config = dict(
    hidden_size=160,
    head_dim=32,
    hidden_act='swiglu',
    norm_place='pre',
    attn_scale=0.177,
    init_std_o=0.0823,
    optimizer='muon_variant',
    learning_rate=0.00341,
    max_grad_norm=0.5,
    decay_shape='sqrt',
    final_lr_fraction=0.1,
    max_steps=3030,
)
MLP neurons of a small language model. Each row is named by its layer, matrix (gate and up: input weights) and neuron, and shows model dimensions 0-95. Each number is 128 + 24 x the weight over its row's rms, rounded and kept within 0 to 255. A neuron's up and down rows have the sign that makes its largest values positive.
After each neuron's rows, "fires after" lists the tokens most often just before its 100 highest values on Wikipedia text that the model never trained on.

L2.gate144 [ 87 153 131 109 102 140 152 169 115  79 173 136 141  59 128 140 133 123 143 162  94 105 134 158 139 140 127 136 116 159 127  91 101 110 121  93 158 110 121 109 147 172 119 145  77 159 153 145 102 154 108 113 139 143  91 119 101 122  92 121 142 160 123 153 117 127 137 122 154 129  71 137 118  74 186 124 130 131 142 139 146  91 171 132 117 111 103 129 145 113 154 145 125 134 153  99]
L2.up144 [139 163 139 121 157 103 121 136 152  92 142 122 106  98 122 150 131 107 144 122 130 130 103 111  94 128 136 163 155 127  88 118  89 130 113 130 112 125 116 129  92 142 104  83 124 138  81 123 152 154 122 136 126  87 144 103 142 122 121 135 138 122 120 186 131 133 113 139 171  94 125 138  95 102 175 137  81  81 150 134 159  83 104 151 166 111 126 156 112 132 150 137 157  97 150 146]
fires after: "==", " Gr", "===", " gr", " =\n\n"

L6.gate230 [ 89 111 110 107 113 121  98 118 118 130 137 128 158 157 123  98 130 126 123 116 129 134 159 154 104 139 119 162 119 146 110 106 114 135 152 153 136 103 110 152 142 145 133 104 144 129 104 129 171 101 144 102 143 130  79 104 155 106  71 124 124  67 149  92 135 124 148 109 154 113 148 124 105 113 114  95 140 132 135 119 131 135  88 116 175 156 152 137  64 104 110 109 125 127 105 117]
L6.up230 [101 100 141 142 162 118  81 109 133  89 148 118 132 157 139 113 120 102 137  95 102 119 149 126 155 158 127 133 130 138 153  94 144 112 153 119 143 105  92 157 102 141  97 110 120 141 121 133 134 119 107 127 136 158 111 131 119 130 105  77 134 125 114 136 132 113 138 109 121 129 146 160 124 126 158 122  80 168 108 105  96 158 148 160  83 115 146 126 130 103 128 136 133 115 126  80]
fires after: "19", "18", " the", " "

L2.gate530 [125  98 131  93 127 127 138 134 155  92 118 132 152 126 140 120 103 114 133 122 137 141 124 138 138  92 116 112 184 107 210 165 145 156 119 152 108 159 131 146 109 132 152 124 142 133 141 121 128 137 152 162 120 121 176 107 145 142 147 171 104 137 165 137 108 131  89 118 123 109 121 112 153 162 127 119  93  96 152 145 140 110 148 100  92 103 115 101 107 133 111 139 134 166 143 166]
L2.up530 [133 115 129 137 169 130 139 115 140 112 142 133 143 146  82 122 209 109 114 122 135 149 125 108 124  95 116 147 111 165 152 149 150  90 140 156  78 126 160 140 133 127 130 123 195  85 168 114 113 153 145 113 165 133 104  95 133 130 176 136 137 173 133 173 116 152 175 152 117 113  75 127 140 141 105 139 123 113 127 126 145 127 145 165 184 141 118  95 154 144  82 134 156 135 123 154]
fires after: "F", "E", "S", "H", "A"

L2.gate509 [108 168 137 139 143 142 131 135 131 111 148 168 130 149 116 113 120  82 119  89  94 132 155 142 138 109 173 134 115 116  99 133  89 125 120 115 175 127 124 102 153 147 113 122 143 147  95 137 142 101 133 150 149 112 123 103 101 105 127 168  88 106 101 115 147 134 164  98 113 112 165 153 151 108 166 140 114  94 132 106 108 122  77 162 134 128 119 142 124 124 136  96 154 127 135 122]
L2.up509 [124 104 106 134 105 151 142 132 159  97 166 137 135 117  74 112 118 111 124 118 103 133  88 152 129 152 122 114 125 111 138 133 143 112 156  85 165 149 122 116  89 115 109 113 198 114 175 112 110  88 108 161 108  97 123 114  85 112 108 144 121 146 102  89 148 111 107 106 114 130  98 145 144 126 123  92 124 115 142 152 118  99 139 110 129 144 106  91 114 115 107  88 106 157 150 117]
fires after: "r", " c", "re", " com", " n"

L2.gate318 [107 122 129 100 137 134 155 183 133 106 136 142 103 131 122 147 130 109 114 101 140 134 115 139 118 128 107 129 116 157 163 112 125 134 142 115 140  98 138 127 145 118 130  89 161 109 141 127 134 135 149  94 171 171 114 128 128 108 135 128 180 150 118 140 104 123 119 148 121 118 140 114  91 128 123 140 152 137 116 160  93 158 168 141 156 126 100 107 109 131  90 176  95 102 143 109]
L2.up318 [ 91 136 141 150 163 141 138 193 168 125 166 124  90  99 117  76 112 131 132 141 138 131 146 160 119 111 125  94 122 102  84 154 160 157 117  90 112 103 154 143 141 112 131 131 141 111 139 124 129 140 107 124 137  91 124 115 153 105  94 140 103 140 139 122 133  96 195 177 117 139 116 136 134 137 164  96  90 108 134 130 142 101 117 148 127 104  57 173 131  80 104  94  81 170 173 106]
fires after: ".", " e", "e", " le", " w", "ak"

L2.gate320 [ 92 136  99 125  92 126 108 107 116 145 147 133 169 115 136 157 170 122  89 104 125  97 127 152 132 154  92 160 132 145 131 131 158 141 175 143 139 182  87 120  91 115 117 125 123 139 109 146 148 133 102 151 124 133 143  88  83  88 122 142 128 167 121 122  97 185 100 155 176 118 164 106 109 139 105 148 118 132 109 136 125 117 111 100 151 128 139  83 178 117 145 127 109 156  85  87]
L2.up320 [ 96 121 162 126 162 142 170 111 149 118 112 127 108 110 144 129  73 155 101 117 117 145 145 159 178 153 142 138 155 105 121 134 128 121 136 149  94 140 172 113 141  87 134  89 152 130 171 138 142 137 116 107 114  78 135 152  59 124 168 131 128 165 142 152 126 143 141 119 127 146 150 120 144 170 116  90 123 133 140 116 121 121 132  94 140 151 146 174 156 140 156 177 136 107  92 115]
fires after: " B", " M", "R", " R", " St", " r"

L6.gate77 [133 139 121 124 137 103 144  70 139 103 114 141 119 131 152 126  81 104 114  94  96 152 133 109 107 152 147 112 116 121 128 153 140 133 125 161 144 162 124 155 177  65 136 118 127 104 169 140 156 129  94 118 126  90  73 146 131  90 121 174 137 159 193 108  80 145 143 122  99 143 125 108 137  98 131 130 125 123 141 128 132 126 126 136 161 168 130 160 180 173 113 144 113 108 128 135]
L6.up77 [156 122 145 157 136 156 103  85 140  93 121 116 122 101 134 126 144 111 110 163 120 118 161 196  99 128 107 126 130 142  99 128 135  68  98 157 123 127 117 133 145 155 135 122 152 146 139 124 135 115 111 126 118 140 140 113 135 112 130 141  90 178  83 129  63 172 103 127 108 122 125 131  76 121 123  62 131 158 146 138  97 113 112 112 145 101 125 144 128 199 118 102 124 123 126 125]
fires after: ",", " S", " February", " September", " April", "is"

L2.gate75 [141 136  97 145 131 118  66 137 113 101 160 151 111 119 115  95 123 131 106  86 141 120 125  91 132 140 120 117 136 136  75 126 134 136  72 123 138 153 122  90 117 108 117 139  87 144 133 118 161 127 119  96 161 114 118 123 100 121  93 146 153 124 167 118 146 137 145 128 164  89 134 113 130  92 128 150  97  99 122 128 136 169 127 138 153 141 131 156 115 119 121 123 108 150 132 142]
L2.up75 [134  96 101 127 105  99 110  81 120 113  84 126 169 126 145 106  79 100 141 154  80 120 128 128 166 147 155 137 111 112 114  92 171  94 150 120 159 162 154 113 146 133 132 141 142 128  89 154 124  99 156 115 149 142 135 137  83  84 120 118 111 173 111 144 161 163 132 130  76 115 133 134 133 124 134 110 113 146 124 142 142  85 227 144 155 169 110 144 158 113 121 108 112 158 129 132]
fires after: "19", "20", " Russ"

L2.gate343 [135 138 168 173 124 112 125 107 105 114 125 125 134 120 108 131 155 104 135 128 126 135 134 135 103 165  90 101 107 124 122 138 140 126 123 172 147 132 148 118 137 118 111  82 136 169 148 176 114 133 148  84 105 141 104 119  69 178 121 103 114 137 172 120 139 124 130 122 107  91 112 126  72 156 120 122 151  99 161 154 112 103 101 146 114  98  95 114 161 142 142 126 101 121 116 136]
L2.up343 [137 144 139 138  91 160  91 144 127 127 120 129  79 156 139 107  84 128  88 137 145 117 121  63 112 196  89  74 140 111 114 140 145 113  93 124 126 136  88 146 112  90  97 151 129 148 102 154 137 149 131 165  91 142 131 107 133 153 145 144 129 120 141 145 143  99 121 133 148 135 145  94 169 101 116 146 160 144 141 135 134  62 140 136 156 112  99 122 125 136 170 134 118 149 114 119]
fires after: " M", " R", "ad", " Mich", " r"

L6.gate183 [107 100 158  95 140 133 117 155 114 116 161 157 161 121 161 101 138 112 132 128 122 170 129 142 165 126 136 105 142  75  81 132 135 123  91 102 112 139 112 162 138 128 147 133 120 146  92 136  90 116  78 109 133  88 158 133 122 122 139 145 136 130 154 109 133 109 131 123 128  78 174 142  99 111 131 133 136 108 129 123 117 131 127 104 123 116  95 127 153 121 105 102 133 122 174 152]
L6.up183 [112 146 163 156 143 118 144 101 106 105 131 125 134 142  92 125 120 116  99 115 135 106 128 139 135 158 175 131 130 110 118 103 177 125 131 181 140  89 132 139 127  95 101 103 151 119 163  88 117 117  72  93 118 136 145 109 156 120  94 106 122 137 152 142 100 114 160 122 144 103 188 132  92 125 138 113 127 102  96 158 100 154 135 115 115 117 136 134 114 164 150 117 161 183 148 108]
fires after: " is", " was", "20", "19", " the"

L2.gate597 [103 147  97 117 166 110 127 137  96 115 149 130 140  92 214 166 156  92 130 120 152 166 145 116 121 103 108 159 135 146 110 107 143  96 101  90 102 162  90 157 119 131 112 121 124 114 116 138 137 121 141 132 120 106 105 126 116 150 137  92  97 120 148 122 111 132 141 103 111 183 111 146 143 113 130  85 134 139 131 171 134 118 176 106 162 103 140 105 120 177 166 133 145  78 130 141]
L2.up597 [127 151 113 147 114  82 130 142 144 102 150 145 119  86 163 130 129 136 177 161 113 137 141 157 114 115 135 153 172 128 136  72 156  66 139 176  93 133  92 132 145 112 120 127 186 130 155 113 110 152 163 150  80 105 128 112 132 127 125 143 123 133 141 109 168 153  99 139 121 158 116 119 105 125  61 151  97 133  96 149 153 136 131 133 116 111 107 146 162 143 160 132 140 145 124 135]
fires after: ",", "it", " of", " the", " and"

L2.gate13 [126  93 110 126 113 131 110 130 132 141 110 166  98 132  96 108 106  90 111 126 127 105 139 144 153  74 116 133 132 125 130  83 107 104 155 135 185  55 115 151 192 126 121 154 125 122 127 139 138 124 112  79 107 150 127 136  94 130  98 136 121 116 123  82 145 155 145 145 119 130 107 118 150 104  91 133 180 167 104  99 158 118 129 124 124  61 125 107 141 149 110 138 111 130 138 138]
L2.up13 [100 102 123 168 161 148 103 124 113 111 101 116 151  97 116 146  71 104 171 128 129 146 120 113 138 117 141 146 120 170 127 118 132 121 130  87 138 139 125 186 128 160 146 120  78 108 114 164 142 136 133 108 117  94  56 109 134 125 126 132 157  83 162 147 100 127 134 144 112 106 110 120  97 134 131 157 123 108 181 129 107 148 137 105 134 121 120 161 146 132 114  85 119 114 125 118]
fires after: " T", "t", " sub", "T", "ub"

L2.gate487 [129 153 100 133 140 144 101 153  82 128 138 107  92 136 124 108 130  87 112 132  62 164 116 146 128 126 131 110 143 128 143 134  75 153  91 112 105 154  82 138  80 110 134 152 147 121 118 124  93 126 144 121 118 141 136 122 138 193 141  78 143 136 105 134  60 152 123 121  84 138 131 101 128 124 147 121 151  91 140 127 117  89  97 126 102 148  90  85 114 143 142 151 114 155  98 151]
L2.up487 [138 168  84 114 107 131 136 158 134 106 145 155 108  97 122 156 105 132 134  59 129 119 118  66 150 140 103 190 123  76 157 139 117 128 128 122  94 131 124 143 165 143 166 125 129 118 135 109 171 149 110 152  89  93 132  89 133 112 135  90 141 170  87 113 121 128 112 109  93 134 121 140 136 130 140 165 132 117 160 138 120 103 154 114 141 133  71 125 126 149 108 134 126  72 124 104]
fires after: ",", " c", "ru", "o", " and", " do"

L2.gate601 [ 69 100 151 110 120 156 159 121 118 110 152 118 150 104 145 120 123  89 131 123 128 158 140 121 122 159 140 105 103 178 157 136 143 151 148 121 119 116 123 127 163 141 114 115 167 135 129  88  82 149 141 104 163 158 141 114 127 101 145 148  95 198 112  88 156 155 134 116 130 129 124 157 156  64 124 147 127 131 172 131  82 154  63  95 136 134 123  80 139 174 177 126 135 189 133 112]
L2.up601 [113 106 128 147 117 134 120 143 166 143 151 142 156 157  96  87 144  99  92 145 125 185 118 144 112 163  99 157 114 168 141 149 143 144 170  86 123 120 151 103 161 185 154 137 150  92 130 130  65 130 142 122 141 125 117 126 149 122 141 149  97 166 124 112 134 133 134 188 157 144 126 140 142 162 131 121 119 138 157 177 145 135 172 118 147 149 113 138 139 133 110 119 142 162 128 121]
fires after: "gr", " r", " gr", " R", " S", "urr"

L2.gate111 [124 127 134 124  75 111 169 159 111 111 128 105 125 126 190 142  77 143  88  99 121 150 115 128  99 147 145  97 139 164 116 113 135 125 224 112 166 121 120 120 155 111  95 138 157 114 119 138 149 133 111 104 123 116 140 109 121 175 136  73 158 164 137  88 127 155 128 115 114 131 111 106 107 117 125 109 146 117 158 136 123  94 144 109 154 122  91 136 147 126 112 101 148 137 125  81]
L2.up111 [119 119 158 123 142 128 145 131 146 145 150 139  85 120 165 149 136 120 110 133 123 115 123 154 123 149 109 106 114 118 136 104  93 150 127  97 139 143 113 124 105 155  84 153 153 152 123 131 138 128 131 135 119  78 154 133 106 176 148 120 163 118 130 161 133 166 110  79 124  87 171 110 123 117 107 165 117 129 142 124 146 118 160  43 137 131  52 133 116 124 141 131 137 144  80 119]
fires after: " r", " ch", " R", "les", " which"

L2.gate614 [103 103 111  93  95 135  70 130 142 144 132 132 148 122 137 153 132 107 121  88  98 149  62 149 131 168 121 140 138 170 104 160 124 128 108 123 136 103 146 145 157 133 149 122 132 102 129 110 144 133 105 132 102 146  90 109 129 129 137  99 147 143 137  97  64 149 163 109 105 100 121 156 176 107 131 140 133 149  88 114 144 103 142 127 132 111 117 116 135 130 139 151 137 138 118 131]
L2.up614 [133 130 118 154 138 120 141 165  98 137 122 119 146 151 181 160  98 102 150 105 131 106 122 171 150 112 175 113 107 101 124 148 136 107 155 141 137 105 113 134 158  92 125 117 130 152 120 139 126 110 140 133  68 105 110 108  92 138  91 142 105 169 180 119 112 141 105 133 133 134 112 151 158 147 128  75 118 144 112 144 120 114 108 119 109 111 103 114  79 122 131 177 137 135 121 112]
fires after: ",", " in", " Total", " of"

L2.gate45 [124 126 124 142 154 143  93 130 120 184 158 140  62  74 126 132 138 150 131 146  88 152 119 113 165 143 103 140 125 157 114 119 167 144  65 122 149 140 134 103 143 137 175 135 134 120  82 146 205 139 125 119 138 148  93 116 127 101 183 132  95 108 132 158 140 128 116 104 144 114 159 101 150 118 136 124 156 103 120 160 127 139 108 131 123 149 162  88 184 103 151 125 130 118 113 139]
L2.up45 [133 147 124 117 130 113 141 153 119 129 148 115 104 146 109 138 113 105 129 119  86 131 143 104 119 122 124 117 110 128  99 114 159  97 125  86 179 192 140 132 131 137 117 113 152 102 129 127 130 125 133 168 159 129  80 166  99 109 159 139 133 138 144 153 127  98 116 107 148 125 133 110 150  87 110 130 129 133 122 173 125 161 102 130 124 152 122 145 125 119 117 118  96 120 174 134]
fires after: " N", " n", " im", "rans", "n", " c"

L6.gate394 [140 119 123 122 133  97 125 135 149 164 148 145 106 165 124 142 122  76 164 119 122 133 131 121 105 145  99 136  72 131 168 131 120 113 139 214 140 160 129 148 156 107 135 125 162 113 148 115  95 160 105 141 145 162 193 109 151 119 139 137 127 153 159 146  98 189 126 146 141 159 151 165 144 139 137 137 153 115 117 130  99 127 142  99 136 125  96 134 140 133 112 144 106 105  92 142]
L6.up394 [138 124 139  98 127 113 113 131 110 168 119 158 156 143 130 134 107 147 125 149 119 128 184  92 154 127 131 138 100  92 115 102  96  89 118 109 160 175 142 144 130 117 140 119 120 189 171 122 142 113 133 158 126 115 144 133 137 128 103 127  70 139 139  79  85 139 134 129 149 127 130 148 128 133 142 109 147 120  99 131 120 169 133 130 168 104  90 140 125 146 134 118 154 111 128  64]
fires after: ","

L2.gate464 [138 118 159 124 135 138 130 126 163 145 120  99 126 127 120 104 150 101 146 114  81 123 122 118  86 131 141 129  57 188 155 106 155  87 105 140 128 147  98 129 135 108 128 130 159 131 106 135 130 135 141 132 113 136 134 125  90 129 165 136 138  87 108 114 129 122  79  99 183  89 132 100 126 149 109  58 122 111 157 140 137 175 132 123 107 138 143 126 143  99 132 140 122 112 147  98]
L2.up464 [ 95 114 152 113 160 207  95 122 131 134 164 126 145 107 125 104 184 115  73 128 135 126 116 116 139  68  91 156  92 154 104 114 146 117 132 115 123 148  87 109 117  99 127 132 147 115 112 112 115 152 106 137 148 126 123 126 126 115 123 154  87 114 123 123 120 128 118 104 175 121 101 141 138 183 133 120 121 113 138 126 139 120 129 123 132  95  85 121 142 131  99 108 121 124 129 143]
fires after: " N", " n", " k", " f"

L2.gate570 [108  90 125  92 118 154 111 104 124 134 202 127 206  98 115 143 128 138 105 138 109 135 102 128 127 118  89 138 118 167 162  94 102 161 122 137 124 177 131 139 106 142 113 132 174 120  96 102 158 141  68 105 138 129 119 122 100 134 109 127 114  84 140 106 136 107 115 179  96 135 127 133 117 114 137 135 122 112 128 153 131 161 100  91 122 122 123 127 180 117 157 153 141 133  68 116]
L2.up570 [152 170  99 100 153  86 103  77 145  96 115 107 133  90 153 172 121 126 103 120 127 103 123 106 151 132 107  84 111 153 147 116 128 201 133 155 101  97 148 133 144 156 106 117 105 134  94 142 134 167  95 114 133 112 144  98 106 145 158 128 168 118 107 150  95 114 143 131 110 144  96 111 143 133 131 160 140 119 104 139 159 109 125 113 136 139  67 147 150 112  87 135 134 117 127 103]
fires after: "–", "g", "ver", "rough", "it", "u"

L2.gate260 [133 134 125 120 126  97 120 156 107 126 145 142 162 136  98 128 113 112 113 112 123 114 130 117 154 122 102 125 124 122  77 144 138 139 119 125  94 129 131 185 130 115 140 110 174 116 142 128 141 145 116 109 146 138 133 139 115 151 111 172 101  98 149 129 158 122 107  89 127 103 115 138 147 160  84 169 149 121 114  93 143 179 145 144 165 168 106 181  96 160 132  90 137  95 156  93]
L2.up260 [ 87 133 119 130 139 125 115 134 106 145 123 156 110 128 161  95 121 134 118 147 119 116 152  75 132 113 140 143 165 198 141 106 147 156 164 155  94 142 116  82  80 118 114 148 110 137 145 104 139 142 130 169 119 120 125  50 135 187 107 140  94 157  96 132 118 142 118 136 140  73 112 137 124 157 141 135 152 121 120  99 127 173 128 126 152 127 119 169 112 137 119 122 113 104  88 104]
fires after: " Rec", " comp", "C", "H", "-", "M"

L6.gate45 [150 123 123  89 128  93  84 146 120 119 108 152 135 129 138 132  95  68 104  80 130 158 130 127 147  99  81 133 136  90 144 165 122 166 163 125 134 104 131 130  96  67 167  98 111 126 128 124 128 115 125 134 188  99 162 109 164 107 127 122  60 121 112 132  85 107 141 139 109 176 124 152 108 138 108  52 138  86 134 147 104 148 139 134 148 129 120 136 115 138 117 163 103  86  98 114]
L6.up45 [123  96 103 118 104  88 112 134 118 135 122 160 125 165 129 120 146 124 131 112  75 135 115 114 135 108  72 117 106  86 150 114 129 112 114 138 127  92 136 140 137 133 120 118  93 117 193 138 117 124 130 123 159  93 105 110 113 123 138 120 127 155 103 102 116 121 171 138 127 178 147 179 135 139 130 112 134 144 137 135  64 122 155 116 144 149 114 137 112 129 158 138 139 122 101 155]
fires after: ","

L6.gate99 [121 133 136  93 167 129  96 132 124 114 132 138 114 121 128 168 109 112 119 106 130 140  94 117 118 136 162 151 174 182 148  64 109 102 109 126 166 115 122 127  94  94 137 125 120 129 122 147 170  99 137 138 114 131 105  99 103 131 128 167 171 151 128 124  77 118 114 100  92 153 120  93 112 116 109 125 163 154 103 114 115 125 115  63 140 142 126 122 118 121 162 133 134 124 115 119]
L6.up99 [137 133 142 111 141 141 144 135 122 118 126 110 152 142 136 167 134 125 157 112 125 139 133 131 150 147 167 151  94 137 110 122  62 117 147  97 123 119  68 139 102 101 164 124 160 106 153 148 135  85 124 124 116  89 148 117 111 128  88  84 132 117 166 114 115 137 115  86 167  99 114 145 121 134 142  97 122 151 100 136 120 128 143 133 122 129 121 167 141 123 143 111 129 144 165 139]
fires after: " con", " Pro", " v", " ch", " V", " p"

L6.gate175 [162  93 104 142 153 131 154 156 141  89 120 115 147 182 134  96 142 138 154 133 127  79 107 159 154 126 140  89 105  90 155 124 130 125 134 106 140 102 158 124 134 158 131  92 118 102 138  90 150  85 178  62 131 144 135 118 127 110 155 118 120  98 131 135 113 145  73 113 151 134 117 134  81 120 127 127 113 157 127 124 156 167 119 122 156 144  91  92 162 130 125 114 168 156 107 110]
L6.up175 [ 86 126 119 168 145 122 134 148 180 156  93 147  85 138 102  79 118 127 132 174  86 110 118 170 116 116 163 187 147 171 145 101 137 125 113 135 125 138 120 145 128 133  84  91 191 146 127 109 137 130 143 101 133 135 132 134 178 130 126 148 161 117 148 164 147 132  83 210 106 146 119 139 114 139 142 105 147  89 105 117 131 139 104  93 158 119 140 119 110  89 141 128 170 165 152 139]
fires after: ".", "ording", "ro"

L2.gate463 [108 130 102 126  86 116 146 155 103 131 168 159 130 114 145 143 125 169 104 122  99 112 144 117 139  90 149 139 132 146 121 101 166 136 167 120 123  87 127 171 160 129  94 101 100 116  87 115 123 123 113 134 137  86 128 133  86 149 136 148 124 108 130 153 128 172  84 121 135 144 138 103 129 159 108 135 106 169 157 117 118  98 143 103 136 103 114  93 147 161 136 121 138 131 141 109]
L2.up463 [126 160 183 164 104 139 145  99 111 154 142 142 133  98 132 137 148 157 135 173 106 129 120 178 113 141 161 120 186 116 165 124 177 152 144 133 120 122 116 149 115 139 113  79 135 157  68 141 113 136 119 153 106 161 132 119 137 177 148 142 124 147 161 149 123 123  97 105 136 103 108 123 124 137  95 129 161 159 115 138 130 104 181 141 151  98  84  95 130 108 124 109  95 123 120 143]
fires after: "a", "i", " J", "ie", "o", " Thom"

L2.gate615 [126 138 138 113 128 134  68  97 135 116 127 132 115 116 109  99 144 118 108 122 126 117 130  78 108 138 140 160 126 153 206 138 161 129  75 123  97 107 129 116 147 109 120 128 128 122  94 122 173 102 163  76 140 176 150 114 125 146 164 136 153 114 117 134 138 118 104 139 161 116 113 142 131 109 132  91 139 118 129 142  54  92 130 136 155 143 113 139 137 131 136 165  96 116 113  94]
L2.up615 [122 136 152 120 130  83  94 127 144 160 118 179 142 124 142 124  89 117  84  73  79 163 106 114 100 139 139 153 116 135 161 140 134 114  91 117 111 124 129 123 169  99 141 147 104 127 111 127 113 165 135  72 152 163 137 139  80 136 134 116 155 155 127 145 122  88 145 149 126  98 109  94 114 111 107 120 106 165 102 120 133 147 117 152 119 149 101 156 140 105 150 150 130 112 148 111]
fires after: "C", "B", "one", "anguage", "ode"

L2.gate97 [153 133 145 150 143 148 112  97 112 123 190 119 134 100 140 134 123  93 116 126 137 116 127 117 150 170 144 152 125 127 127 127 114 136  97 115 133 150 169 138 114  59 100 138 109 125 134 114 146  60 135 107 119 132 165 134 103 128  89 138 164  95 115 103 125 143 119 176 100  96 156 125 141 112 152 121 139 109 128 134  78 136 108 109 141 135 136 156  98 109 147 134 117 163  89 126]
L2.up97 [139 120 117 141 110 155 105 122 204 128 175 149  97 117 131 118 149  91 133 132 126 105 130 102 116 179 125 133 125 104 144 101  97  88 140 126 121 152 107 136 139 166 186 141 149 165 137 129 117 147 109 123 109 130 126 156 146 113 105 124 128 125 159 114 199 152 124 138 176 158 137 105 133 160 113 131 127 120 162  83 116 120 142 129 109 131 112 131 114 154  97 127 175 161 105  81]
fires after: "20", "19", " "

L2.gate108 [ 92 120 128  88 135 123 158 130 117 108 175 126 155 141 156 140 151 103 111 121 156 125 128 132 125  93 105 141 118 115 111 111 117 146 131 129 100 141 117 159 150 139 151  99 142  82 114  98 145 100  94 103 118 133 135 148 119  99 105 136 122 125  96 137 108 109 129 152 102 104 119  97 155  88 150 136 126 140 145 135 133 137  84 138 128 107 142 125 179 131 135 108 121 135 132 157]
L2.up108 [ 70 104 136 153 163 132 141 151 102 118 134 156 149 109 119 136 115 102 130 169 180 126 152 186 114 114 140 113 133 152 130 110 143 133 133 174 141 120 131 152 112 161 107 118 123 191 124  86 129  94 129 118 109 123 133 129 109 112 191 175 141 139 149 117 110 149 163 134 114 127 101 103 112  79 149 126 136 120  99 121 129  80 152 110 134 131 145 106 162 103 135 130 154 126 117 152]
fires after: ".", ","

L2.gate290 [139 100 154 104 124 108  95  93 145 120 128 146 100 124 150  98 145 137 158 179  47 152 119 137 119 156  86 120 121 106 123 110 132 181 155  60 124 114 111 112 131 162 124 152 109 139  97 136 157 136 142 143 138 115 152 147  72 152 159 130 143 167 169 121 112 131 140 170  70 158 134 158 154 107 124 111  93 134 134 141 139 148  94 111 109 109 114 159 165 124  93 153 145 148 128 102]
L2.up290 [114 146 157 114 147 135 143 131 129 129 128 141 152 161 157 143 172  94 110 105 115 129 152 123 105 143 127 146 132 112 134 131 102 167 126 128 183 148 140 151  86 135  88  86 139 127 180 111 114 122 145 103 123  97 115 115  96 129 117  99 116  81  77 113 102  93 127  66 126  93 130 117 137 115 128  95 137 123 115 130 108 136 115 148 154 100 141 141 119 136 153 141 175 133 131 132]
fires after: "ed", "en", "orn", "ind", "ay", "ust"

L6.gate92 [143  97 124 179 142 106 163 135  88 114 105 118  89 129 116 127 142 117 172 114  94 130 134 145 105 171 141 161 127 137 104 140 160 111  57 146 112 143  77 145 162 116 123 114 129 133 121 128 138 142 165 106 199 102 126 162 148 151 134 143 160  95  84 149 118 113 135 111 160 146 120 140 129 131 133 126  77 142 118 154 146 117 161 110 121 112 119 132 159 171  71 152 102 108 155 148]
L6.up92 [156 146 135 132 164 124 142 102  86 154 156 107 149 151 123 106 131 122 164 139 147  79 152 145 106 137 138 109 154 124 166 116  85 105 113 122 149 136 153 114 113 133 169 147 114 112 115 124 130 159  77 106 127  67  91 158 142 147 124 125 109 156 117 108 124 112 114 118 125  85 176 138 112 150 117 139 137 141 112 119 127  89 129  93 109 127 143 127 183 126 121  87 164 132 128 144]
fires after: " a", "|---|---|---|---", " N", " A", " an"

L2.gate591 [161 137 133 118 131  88 144 121 108 114 115 124 130 129 132 153 103 113 136 123 128  99 134 142 119 150 152 122  66 151  93 106 133 153 130 173 127 128 115 119 107 137 187 105 128 157  71 165  98 136  72 120  93 196 127 103 123 140 104 106 131 145 135 163 141  82 134  99 190 194 139  99 128 158 112 134 136 107 145 157 151 125 134  94 116 155 115 131 142 159 161 127 114 101 132 160]
L2.up591 [121  98  73 106 126 137  95 148 103 152 159 124 143 111 136 173 117 172 133 130 122  98 146 156 154 103 147 148 140 191 146  91 130 139 123 136 120 127 116 125 139 143 146 146 116 129 137 162 147 130 144 168  85 118 139  90 166 108 148 109 112 180 138 150  97 148 149 156 104 135 117 121 117  83 158 124 154 131 145 125 155  97 143 119 113 130 135 141 107 127 102 134 144 124 164 115]
fires after: " ", "b", "m", " km", " C"

L2.gate213 [123 106 104 126 144 118  69 145 109  88 171 153 106 111 123 161 140 116  75 163 113 115 148 124 132  87 122  93 127 159 127 126 149 153 144 158 147 124  84 129 121 161 157 156 135 125 110 108 120 138 100 123 154  79 109 114 146 121 136 156 136  86 125 136 142  98 141 114 115 104 135 150 109 123 124 116 137 164 129 145 144 135 147 111 159 132  77 164 153 119 104 103 152 131 121  80]
L2.up213 [140 151 174 122 107  34 110 123 110 148 117 155 148 106 158 121 122 120  93 116  82 132 133 133 131 117 140 115 127 150 129 126  45 162 147 122 142 113 201 146 162 111 133 130 117 149  97 199 117 110 118 118 111 105 147 128 151 137  91 114 123 131 144 112 161 154 165 130 135 137 115 131  87 136  69 139 138 129 109 142 138 119 140 174  97 125 176 140 132 131 100 137 119 142 151  91]
fires after: "c", "it", "ver", "le", "te", "er"